From a checkpoint of a small transformer trained on Wikipedia.
Size: MLP 576 SwiGLU, vocabulary 2048, 9.12M parameters.
Architecture: rotary positions, biases, tied embeddings.
MLP neurons of a small language model. Each row is named by its layer, matrix (gate and up: input weights; down: output weights) and neuron, and shows model dimensions 96-191. Each number is 200 + 20 x the weight over its row's rms, rounded and kept within 0 to 999. A neuron's up and down rows have the sign that makes its largest values positive.
Before each neuron's rows, "fires on" lists the tokens most often at its 100 highest values on Wikipedia text that the model never trained on.

fires on: "b", "ab", " ab", " Ab", "-"
L6.gate80,192,221,226,228,171,213,180,219,179,187,221,163,227,178,195,165,211,179,247,190,204,201,203,193,164,218,220,219,193,190,208,191,201,167,211,178,215,202,203,184,191,228,177,174,201,239,188,190,151,171,210,220,203,227,223,213,202,199,210,220,216,235,201,234,203,231,178,207,235,207,198,222,215,191,211,219,195,198,184,185,188,164,185,182,191,196,158,222,190,207,185,194,190,216,177,173
L6.up80,178,228,211,204,208,224,227,220,202,163,196,186,223,202,186,199,187,196,195,207,224,180,163,160,186,175,211,180,193,177,199,193,214,215,200,174,171,188,199,219,194,208,191,188,202,192,173,187,183,205,216,177,179,181,225,210,217,188,192,204,208,215,241,208,179,192,210,195,191,208,179,223,203,193,211,199,193,172,224,185,182,194,248,182,152,190,197,221,155,205,174,200,173,216,235,230
L6.down80,219,206,225,193,189,176,178,164,172,193,213,202,216,189,214,208,183,204,167,174,208,192,178,179,213,170,205,207,195,207,188,203,214,220,235,168,187,207,221,211,181,197,195,206,199,187,178,212,215,186,196,221,191,208,216,178,188,233,178,161,199,200,191,210,215,187,204,205,205,197,186,194,246,183,222,216,201,194,237,191,215,236,205,208,195,208,227,165,210,200,202,210,204,191,207,225

fires on: "er", "ur", "ou", "s", "or"
L9.gate535,203,187,194,189,192,225,209,233,205,202,208,152,181,162,180,199,211,201,189,170,203,189,194,210,244,233,192,231,188,187,231,220,235,209,236,172,243,180,207,198,176,170,182,196,182,183,185,181,190,157,197,216,243,186,216,216,166,201,248,198,190,193,197,224,173,200,174,232,247,226,191,194,191,184,189,194,214,192,190,220,212,206,227,164,186,189,213,208,189,198,168,191,197,162,217,195
L9.up535,230,165,202,191,188,190,223,190,175,202,201,211,221,204,179,198,180,197,187,219,244,195,223,164,202,162,213,181,192,207,183,215,223,219,190,211,164,238,200,190,169,206,219,209,203,196,196,197,179,230,204,173,195,177,230,241,207,210,185,201,183,215,168,228,192,198,186,229,219,177,242,169,197,186,204,215,217,219,224,218,214,195,203,175,174,204,171,203,190,228,182,184,185,186,220,226
L9.down535,177,205,192,219,205,202,177,196,154,197,162,226,198,209,191,218,208,247,178,177,182,190,238,204,196,205,174,207,222,200,191,181,190,178,211,258,228,204,220,164,224,202,184,215,194,178,208,166,217,228,215,187,244,197,176,183,205,166,179,232,181,206,176,172,227,192,198,223,237,190,210,204,196,213,204,195,216,167,201,220,205,205,226,194,208,199,230,172,185,173,175,213,192,203,212,215

fires on: "at", "-", "t", "et", " T"
L9.gate127,213,197,177,167,214,170,184,200,208,182,174,207,204,184,207,189,175,214,206,234,206,219,178,210,225,189,203,203,203,172,176,190,214,228,199,181,173,222,201,212,203,181,181,182,212,207,180,219,201,229,187,192,185,198,200,211,228,162,229,194,207,191,195,189,189,212,187,221,209,229,228,200,207,183,177,213,207,231,195,216,205,144,190,161,175,236,205,197,174,174,163,193,190,218,233,187
L9.up127,182,219,209,201,200,185,159,185,196,228,172,197,198,226,169,205,223,227,184,222,212,172,215,194,234,179,221,201,227,193,194,247,228,203,212,188,207,219,207,209,199,224,193,196,203,208,200,191,207,208,210,180,217,185,192,213,179,203,221,221,197,157,257,256,183,181,211,201,184,186,219,213,205,216,204,207,218,181,160,216,197,193,175,154,197,193,209,205,171,205,204,222,189,191,225,178
L9.down127,188,244,198,228,211,229,187,194,187,225,155,187,191,232,190,209,178,235,212,216,223,183,216,175,211,212,188,225,185,209,202,188,190,200,176,188,196,207,202,190,234,176,198,177,199,241,178,214,204,227,226,209,210,217,177,229,207,235,166,199,216,184,203,186,215,212,167,214,185,217,180,192,200,209,183,206,163,204,206,199,198,194,203,185,223,215,192,149,215,185,224,179,170,205,231,210

fires on: "at", "os", "a", "et", "s", "aly"
L9.gate14,217,197,169,180,220,178,174,216,215,232,193,202,211,170,215,203,187,225,226,194,219,194,229,206,189,192,213,216,224,233,195,189,216,220,183,181,183,234,178,226,195,189,180,198,188,230,209,207,235,212,228,199,183,221,199,213,175,177,209,216,197,200,238,242,214,185,199,229,205,229,263,173,205,202,197,207,204,204,213,200,173,168,227,199,206,228,212,185,187,227,196,196,221,196,197,197
L9.up14,200,192,177,222,220,187,176,227,221,185,208,197,182,197,177,191,186,221,206,197,197,210,172,189,204,242,228,164,225,266,203,206,183,161,173,183,177,185,156,180,165,216,190,210,203,191,189,213,253,202,175,223,170,183,212,206,216,208,222,204,194,245,227,227,167,177,195,218,186,166,228,187,219,177,180,218,185,158,160,173,172,208,195,183,194,201,211,199,200,214,163,182,212,227,218,219
L9.down14,178,206,176,206,227,221,179,210,193,169,186,184,207,179,188,185,186,190,188,196,189,201,186,192,197,240,180,190,199,166,216,172,183,174,221,166,183,219,182,196,199,215,194,200,169,256,188,243,199,214,178,207,211,223,196,216,213,200,234,191,191,212,179,207,224,222,232,208,215,181,194,182,191,219,205,189,197,219,195,198,230,247,208,194,221,176,212,212,187,209,171,181,169,202,235,197

fires on: "ur", " to", "or", "en"
L4.gate104,201,232,190,201,185,217,221,209,174,207,203,209,212,166,190,191,176,198,177,209,164,183,204,188,197,191,211,224,181,204,182,212,214,214,175,200,202,198,194,206,199,149,220,243,185,208,214,209,221,225,202,225,213,200,185,191,194,210,250,187,206,176,231,214,201,229,185,193,211,224,175,178,192,189,209,177,216,199,198,219,199,189,213,153,160,221,228,155,192,204,189,244,180,180,213,170
L4.up104,208,202,204,173,211,210,211,235,185,197,205,197,215,185,186,236,210,197,224,229,176,155,202,194,194,183,166,201,204,224,233,206,208,199,188,192,169,174,199,178,165,182,196,193,211,211,197,159,204,219,238,143,193,178,171,227,199,175,191,244,176,183,192,222,228,211,187,207,209,204,190,181,154,222,185,159,191,182,202,182,231,211,218,169,215,182,182,184,195,195,177,223,188,203,199,189
L4.down104,169,185,215,206,185,171,201,183,206,232,210,211,215,220,186,230,233,212,225,215,230,196,202,207,180,227,140,186,217,180,234,173,219,190,229,212,218,162,224,169,186,188,214,173,226,203,194,197,216,193,184,176,187,167,174,198,206,204,187,218,174,174,180,181,188,219,182,197,197,199,198,184,158,196,210,178,200,227,181,162,203,221,187,220,211,201,194,221,205,221,214,213,190,205,191,208

fires on: " in", " In", "in"
L9.gate218,197,196,208,211,210,207,186,191,198,212,220,169,205,218,234,180,205,173,204,214,211,156,212,192,205,209,220,202,181,186,168,213,225,156,170,183,202,164,175,180,205,202,194,202,178,201,216,156,174,224,227,215,210,209,226,192,198,193,153,173,209,205,217,222,232,193,234,181,193,194,222,225,214,170,229,216,169,184,192,202,195,195,222,168,166,222,216,202,229,222,199,221,202,212,232,226
L9.up218,208,204,207,206,200,201,170,180,221,185,216,195,216,205,241,157,199,180,186,189,213,185,225,194,197,196,212,203,147,200,189,199,192,146,201,221,215,179,190,217,212,238,205,212,175,159,165,168,207,196,211,236,174,227,215,193,227,177,171,197,237,216,199,220,185,208,195,210,167,179,251,206,194,205,202,225,210,192,215,214,192,156,192,193,195,181,231,156,206,186,189,216,197,192,202,211
L9.down218,225,189,190,203,193,236,175,211,215,153,173,221,192,181,197,197,177,238,208,227,177,199,196,178,186,197,208,205,213,216,197,208,195,207,220,198,213,210,220,222,186,231,181,204,191,172,200,203,210,193,201,212,201,179,201,217,184,191,196,185,199,188,183,220,185,211,237,150,214,172,216,174,189,198,219,198,208,165,199,189,187,169,214,206,195,163,202,175,186,189,210,225,203,216,185,210

fires on: " Mc", "c", "ac", " Mar", "if", "ic"
L10.gate517,175,186,197,193,216,202,220,200,195,196,260,175,188,209,198,194,211,173,183,179,192,213,216,181,215,222,186,166,203,174,226,207,226,187,199,196,193,206,196,220,225,231,183,208,204,201,201,214,205,225,224,191,194,244,193,220,207,217,170,179,214,186,172,233,221,213,215,171,203,206,216,203,199,175,205,216,202,217,226,206,215,237,168,239,193,220,202,250,241,184,259,212,157,187,203,198
L10.up517,197,182,216,208,198,159,169,233,191,192,187,180,237,203,203,197,235,199,220,208,183,187,223,218,193,214,176,219,222,180,211,210,217,169,208,257,226,143,195,183,207,179,175,179,204,232,222,215,188,208,207,216,184,211,182,155,193,227,184,178,184,218,202,164,174,223,149,181,178,176,196,204,209,185,241,212,259,197,186,214,187,214,199,214,207,216,206,220,233,210,210,179,203,198,177,220
L10.down517,175,194,218,189,173,201,206,162,190,206,195,235,193,207,201,214,240,195,211,200,192,223,198,188,210,194,189,191,220,207,196,199,227,160,196,188,155,249,193,202,169,236,173,188,191,157,201,202,159,235,181,236,203,191,210,177,171,190,170,209,184,219,219,240,218,196,194,214,234,192,217,222,176,194,195,196,207,194,187,208,223,170,198,230,185,206,243,216,223,194,209,178,183,174,208,185

fires on: "ic", "im", "af", "if", "ff"
L6.gate527,193,187,179,194,175,182,194,176,193,177,180,193,171,165,211,199,196,201,213,166,253,191,200,196,174,206,190,194,213,203,208,213,213,201,216,214,177,201,230,193,196,196,177,195,188,161,190,221,175,188,228,206,199,215,233,210,201,176,222,190,191,192,206,246,191,183,195,193,200,210,206,242,176,200,186,186,207,183,249,183,184,145,193,205,186,221,195,235,230,198,210,201,197,211,208,232
L6.up527,196,184,199,191,212,212,218,177,215,173,212,195,211,185,162,195,175,218,244,203,199,190,231,218,144,195,188,220,191,227,220,229,190,220,192,199,191,180,207,194,187,220,172,203,246,210,228,208,215,230,186,198,189,198,206,188,233,234,166,202,208,214,208,163,187,185,188,203,169,203,233,203,173,167,270,227,202,223,205,211,243,201,199,214,185,214,172,216,230,194,179,210,199,172,217,234
L6.down527,246,182,201,190,170,182,218,184,171,169,214,208,176,197,199,201,227,221,195,211,202,191,218,181,209,199,198,192,184,162,165,183,197,191,179,164,179,218,235,170,182,206,219,175,190,167,186,164,188,182,188,228,230,191,213,208,174,188,194,211,189,240,174,228,206,228,201,193,213,162,188,210,218,207,194,205,179,194,213,195,180,201,219,230,196,230,183,236,207,214,233,204,191,212,216,187

fires on: "-", "id", "es", "c", "b", " |"
L6.gate333,201,216,202,201,173,204,212,229,173,150,230,205,212,211,177,210,243,214,194,223,241,182,214,186,174,213,197,190,185,189,187,182,215,203,228,227,181,246,185,220,212,211,240,188,195,198,184,193,187,211,223,180,206,226,205,216,241,172,201,211,189,222,175,194,177,239,180,203,176,190,195,196,178,192,195,203,198,186,224,202,220,175,189,199,190,195,177,195,186,195,194,183,223,234,190,163
L6.up333,199,208,184,209,158,231,221,205,183,204,186,212,214,209,184,197,185,202,173,182,174,209,171,186,202,204,194,169,209,157,202,170,183,256,204,211,193,191,189,217,204,173,211,232,209,215,227,241,189,205,223,197,219,219,210,226,204,147,218,182,212,181,217,208,212,178,170,164,240,218,181,216,228,192,195,179,208,202,192,218,187,204,227,203,244,216,191,168,209,249,183,181,190,212,179,221
L6.down333,206,187,218,214,224,175,198,229,200,191,184,229,196,192,221,220,229,156,156,178,213,192,194,197,189,212,200,197,212,195,169,216,174,180,234,177,201,215,202,214,202,227,169,227,181,173,199,185,222,245,215,195,178,204,251,190,135,209,196,171,199,229,229,225,206,204,191,207,226,211,220,230,216,241,186,200,206,165,187,203,248,205,204,180,133,222,207,202,203,191,178,224,192,224,204,182

fires on: "it", "ro", " in", "un", " In"
L9.gate130,203,200,207,202,215,189,196,223,199,225,209,167,180,231,204,214,230,200,204,205,192,174,218,224,213,222,190,186,213,184,169,233,221,182,225,194,203,170,187,200,176,206,185,183,199,231,191,185,209,190,205,223,168,190,197,186,165,175,177,174,203,194,203,219,198,214,191,197,242,185,224,171,174,163,202,226,217,240,186,199,210,211,155,198,223,161,196,194,204,225,192,222,196,231,165,178
L9.up130,184,206,212,205,196,178,199,179,204,206,216,194,194,197,204,201,215,200,195,166,179,181,204,215,203,200,229,228,221,179,224,229,202,203,242,184,208,155,210,207,189,178,251,219,193,223,167,182,221,203,189,244,176,221,150,190,189,173,201,189,198,210,189,216,217,248,228,213,168,203,197,178,183,192,201,214,201,224,215,171,197,203,189,193,194,175,223,214,191,208,231,192,183,222,183,209
L9.down130,198,214,199,198,211,228,207,227,217,206,168,205,217,207,206,186,197,217,206,166,172,200,201,221,242,203,211,200,236,199,200,206,177,184,181,191,215,197,187,185,189,170,156,214,167,199,199,179,203,164,202,211,195,172,171,201,171,221,220,181,185,201,233,191,209,184,216,155,198,164,219,170,210,230,184,192,205,200,181,184,208,166,183,233,178,205,228,219,181,166,221,214,236,192,196,210